{
  "head_dim": 64,
  "positions": "learned",
  "init_std_qkv": 0.0172,
  "doc_mask": true,
  "dataset": "wikipedia_en"
}
MLP neurons of a small language model. Each row is named by its layer, matrix (up: input weights) and neuron, and shows model dimensions 208-335. Each number is 128 + 24 x the weight over its row's rms, rounded and kept within 0 to 255. Numbers have three digits each.
After each neuron's rows, "fires after" lists the tokens most often just before its 100 highest values on Wikipedia text that the model never trained on.

L17.up1070:086099121108121136132131150124156134149098187139127125120103091142129113118163109140127154074104116134114119142182138149144162123107141136133142168131156134110135105121138145141138100157103088132116106126168151099169104114131109130133157151126112151084083126104125136157087113138088124126113107132125093143147134158117103148145118111124112126133132104136139109097091144101112140126092
fires after: "the ", "in ", "his ", "–", "won ", "In "

L4.up233:069110135160127072101149146061096146064182115121151097134072133121132109130113121128122128098140145135160157135097128112174129114154123106136135145153118123127134135118069103045135118116145107130115139133151139116152124133100098142114144159130135126118135120095091107095119117069124134126146096143127127115139126136150131127154105121135110107058131115124125130070124110129122111162139
fires after: "\n"

L17.up1162:095106127160132144149108140127118108087110144158138182124135132126133111143140144107115098085126110127140160130138101123094184111170138175127185129139147081153128117125137120171132103130141148121122159075129103143113108161054119097108132118107114063107100113175109166095113114125117131081165115122119117133127132133139169121127153128112152112129088124101131126152147067097133137160120
fires after: "| ", "N", "|", "P", "W "

L5.up108:112140161163137151147089111119126102148133089123154126109138106146167109157171135140116139115130086099106100130148106152098133127123140115151130085099124143167135115107126129131130138139159135132147095098114123094125134081087148063146123096075125077126146122139120152136141059140159111151076147139133142109139157142129118124068117134099186102143130104103108165151088126138167125125144
fires after: "| ", ",", "• ", "sh"

L5.up283:165138134136119146130132107135148111159156141142109122089117077148138114114160127136151155162144116146122109138113136090160144142142116142117136138120133126084116166132101112150162130144124146120130117111135098111084114144133179132147141181124155069108102151188103135132109096127135107130132092143138113152110106141158154188147118145119156148120173075122128189119138129123122137095125
fires after: "the ", "T", "ens", "Commun"

L5.up57:145137148111094113098139135129106107138109125124107125136172127142131139152144117090170119145085128155149134144127126077139130102100124145110091119102135134119154159120100129140162109111160101135152104086132185148085105087157121136149082143163126148126089135090149138153109120132080132123032191118117113147152123145135107135162174165121146154144144118106128138117150112122143118166129
fires after: "|", ".", ")", ";", "W"

L5.up222:149142100131133130126113131138162117096083144120141174143096119144165134131116095154143131184156128065122093134135208166146111085115122128151171090161157123148163148107150140131097094141102152132115132110124136116107101148095127138119144128143109115160137146143097131136094121107136114077111128140138124124114104126118129140117091140091120111131141117151169123138128130063150129149150
fires after: "| ", "le", "y "

L17.up608:145123134105125144126101128111127088151140130151089123124171136148194101114128134116142094141110121093112158116134107088112136094112100100179134106118101122131124153093080163167120100136135133161077140159136155162111126106136119109082134118119158127113085145131147153096129098145155095116177105133136055109148097126108120127112137130116114121124138127146156167076136166104120127114175
fires after: "S", "s", "F", "sp"

L17.up1748:151153163078118149123108119136083087111123158150124119120122141122151095107120159076116125152163118151188159117162122107128093129116088109132111131110129119146154148129158152134131120152117146148138126106097118101114102148141126165083142127161123130111136121119119134138105103104124095101110109116140133159185130161090097153146159148131144098165135124110159159145160135096114148085130
fires after: "h", "S", "s", "Bl", "bl"

L17.up612:151145098128160127151202129152147136105087167106157147107129179142179164174120137120142123139085100134106093115095150106132128162131149187136135127080125167121082114105140175162116137130167142111148122148093148136142141137107100130136076107146096117120111148126126140119124154136114127146117122094123111108141116156158158101089169127142224144130135138139117116133130118120111071130104
fires after: "| ", ",", "ab", "; ", "n"

L17.up991:095118115124130151138163154162104172107128134113135112154088125122125086148145153116114148125128138112126095116156103139083157109163137113130101112129141153104097136159131098134174099121108096107135139120147139115144106191119090124125132057138148103143102167121133121113094115126114148099101136159138105131108102153155136094105132111127129109113108134114154181133133139130152123096123
fires after: "P", "B", "A", "G"

L17.up519:149100142133130075067107131110128099101147160137134137154124112112112122128126138150102097148177142142101086162115132137129159122137140086113134127101137114151148135081154150130141145150156138164152124147103166136145123116111111137177104124132095077147112117158136150169111132096136147145130095120099091124126078122104085122142147121145105147153127159108112127116149161121154091135118
fires after: "==", "\n\n", "===", "====", ":"

L17.up568:157105130132108090114099113170112107193138125096116128152109124153102143171091141133130141150115155151090123109102125133136118181120109143135097141108131143121136137147133133149151110136148162149107107128153119135151114138098158108155156070126083128116089118104140155151133119113131113125155104126132128111106098152096123096119114137105151092101114120120142089115128093132119110143139
fires after: "G", "W", "O", "g", "P"

L17.up1013:073161106114089128155172104138126055105136148124118107104148158128133152107132081121109138050107094121114125138142123124135135114094141116121129203117151117169182129143100111156144142169149154163082098113120156121107177084132111138096147097111157128095129134144154111127139099146091169115081155161111143175148104155116111121127113101118118117120137138125102079150130163130129133098102
fires after: "D", "W", "L", "C"

L17.up1082:125145170123149178068140123098122125152199166120151105118112118143143115133143108151096149114169077082125125158138113146130069135120157134163142119155148144123109129143136131140107093132131183149157139157153124129129151125120094125145138083129173112113105095115134120133125159116144117170110103090145128129142159114137101115096110135141154152181163156092152107129129110100186149137092
fires after: "| ", "|", "of ", "; ", "- "

L17.up149:114110105143102128144135158145138174110134152157181140128148138086157124167118085104140135109171148099154103156121163121126107148143149145107128137106152172127156105094114125139046168138139148106085105114118126160109094148128114114118144083130148160133141137144108126111121086127096158115094107141103137161126104110088116149154145158111139129144079140102149111182110111109116119140148
fires after: "H", "T", "sh", "K", "2", "h"

L17.up326:123112151067152127192119135151105133122141151140125123141176140126159109129121114083096129094137117075122122147157145167125093149110147138119147156097129099124167116144150142104109105115119182137115123135149100095107100152162155121128166170161109136081137176132128119111115107115123126106100130160124114149153088104107104114117147157106119149103134167108150127102137155139120144104133
fires after: "S", "H", "h", "s", "P", "T"

L5.up1577:158158089095119141156099091137134142111102136078148117119116129163156145164076163120102111109147110073122142141134139118079118154111099136066096079129129136106106146172105134175136131117114147134147146127135158127116139139144129123170116110180111150162096128128152099126182163108090131117137182071119122124105108158150150145156102129092166146109179149108113099155147114154120107121138
fires after: "in ", ", ", "- ", "of ", "from "

L17.up1429:119120096148136115133153216114164139140100118115181148153159122129165117077152138112153138138174155111128142159163168140099084122089140083140178128151106142122091125146108132130108127146138103127152122129155099086123124107171149098135175151108116174139115110091145113123135157097118106113180138114123170139137129167089136087134160137111121091153175170130159165093129154135123121112134
fires after: ", ", "u", "man", "en", "us"

L17.up1413:120137083145131128107138137122132119147135115133075129130113136120122136175134072064123100122114158129121089137143125132133109109166121124129111148127141155117135122129152131127139132141138106152100116135131137119163173118128084094164145080124108151120137100170119122094139132141113109162132127134132119116145175145130090064122126111121127101181125179141118185144086130125134109113141
fires after: "W", "on ", "On ", "k", "ay", "aw"

L4.up506:143137107125116152134150098082105121093121115121143125107101123147151150112146134159133141129125113124108159095092123139139088135131125097132141095125152129108137158130134148130140118121140111117066169087125152160107171117092187132126184140134100084132100088146131187124144139130114150141125196109137110133117095125130136115138130128172088137152153136103093123099173060141100112141126
fires after: "\n", "own", "\n\n", "amm"

L17.up855:091129114096153111136152099096136161105128127151095167135104210161156123074129170154118125149117162153134158110114126134126129102173126124112142141161156153126153102094101130158130144125169147132115102145149100107114109175120112106160194171128122113150136138129134141108099125116133084121099097112082182124095139096141135149125088105159108143143136153116122105168100126103152116115126
fires after: "the ", "a ", "its ", "and ", "The "

L17.up412:133157141110145141147126148162112104108113120108139103143146081170101152107128145127134086133109122144163158139150138129144147141151120174118110078126113079111150131131122132165129155144086088152178135146159145131135121105112106116118104113119130145137091114125114121064115078133149123087103103136095122159066131194096126129156138108150118123116139152127154114091088132116108117151101
fires after: "| ", "G", "P", "im", "00 "

L17.up1333:096127116125140109106108130110160131111119085114093107127136105165135153118135129144121113167092107152142122125140137170123118080115143121093141131094127121169159155103105149144109132190170132116114115114136084089119105113083136094130137107116107125150125129113094191095112172128155096148165130136163107149128136133132125120174134141114111128138097100125137139109095111106127123118133
fires after: "O", "A", "e", "U", "For", "ó"

L5.up649:116139102101176148105121095123147135079153110127151125109128118117097115136149117154090135126169114130105125149146111121147123116132085101144117106119162171118125121113134125090107132167108166139128156121142151121120127149150128149116111150104135068112124136120128128123187132163131108068114146128163126134133131144161092168140131114127154135104134165124143111139147143144091075136109
fires after: "\n", "|---|---|---|---", "| ", "- ", ": "

L5.up210:144143135159081121079109131129116143148075137140130140176128140120141076134087100127132089158123130101146148116121138143132098145152102156129095162124134109126171138141155205125124126099130099106102102099109104155097152150088102145113106105114091128131128153131121116140096131149114126122095165127159143109096120104105160128123094137150158092116141149111115123090128106097107105101142
fires after: "| ", "F", "E", "to ", "B", "the "

L17.up89:133113140093157104104106138121148137125137137162124110126170181068089094129128152049109171130171165126144155105156133135111096137132121109116163121144130105122159109120107097119133097072132076117093121114127054143131156130121140131148115117132128157114135138177132152120123120148161084106127138138128101123135139093129157121105119135124113095144121121108136144154121147138131082141145
fires after: "s", "S", "I", "to ", "ex"

L17.up1643:125121118130159146118090112119171131120140091135131139150154138120115168130120099120136152110155114099139091153099177116137165111151158130137154133094117147167116123135131148123142170137096119099125083083154087155133085109102131139124119146127104147109125117114153155154182161161124096124184159106169101121153136146142153129087118125141116128117107129148176182136135112142112156133093
fires after: "November ", "January ", "June ", "October ", "March ", "September "

L17.up1292:127155142092120114140093122141158089158095176146127107163150132142154098156155129139089075152143121123113137132207111108135188098162101148118107149143127119106144128107113101113120155180153191156145172123140178138100090146140134099070096146132115091107141079128153165112102160122110167169142126163099135137134105126136123135120108121160136122135178143089134115117135136117118151134103
fires after: "S", "ig", "V", "U", "N"

L17.up1165:143125120125136095121116081132131152143173119160146152070130120186161111129159118151123123151113092112120154162150109144147133104156138098138151119112156180091087100136130151099152110132103125109137136148117068143156087103140145120099159128079140117119145118099076114143134105146124176142115156166145109130129121127086112167130115155096122146109121147122119146121106131102110155164066
fires after: "at ", "At ", "the "

L17.up1375:109125142134153159092174158113064136146116148124184135114116114124137150139108128143125146098133126114108138111154162136139167145089123097118088111126148126107119125101150172105160135163116160165113167128137090128146121112151163127124112132171104160123078090158131138112141135112128147071135097103151138142081115166161135123109110182114177138146128120131136099149121111092102120099114
fires after: "A", "T", "F", "L", "P"

L17.up985:111159169122114167108120120132130129088123108143101151137105157130104130183117164145122092048105137161131134104127126130158140103138160138098128139110101117146113124137158090157124133116140135193115117149148175143099110150151147123142111136130121161125131153115165148102119147126123143114100120054101040145123127132101151124088167099143142067101142118104142136152171121147126105135124
fires after: "| ", "; ", "y", "3", "1 ", "3 "

L17.up1287:154094117087133120138142146154164127144117148118122111102140159177120120163217112136144099128128150066141104131126108135120149124153185140138117149151138112146109142086131138115143119145098149109129124102157151135125098113107082131114109128120152137112086137136126151147108125129120136110122122166150138145097163115099144160112118148171133141137134125102170129133126168105144123083153
fires after: "R", "Z", "z", "r", "P", "iz"

L17.up990:130124099189092145099096118124146151096100130170121154100086112129160145148158131160088149164121117149142150134096134124117194132148141128118086087140107110120099187117101147106156134102133131120125118127147120161148105077150128106120121125142149125125139167160143191105146116112127140098162132139145136156108091077098103086097173154096177108079128105109128166143168076088141108120161
fires after: "A", "am", "ag", "T", "Ar", "ak"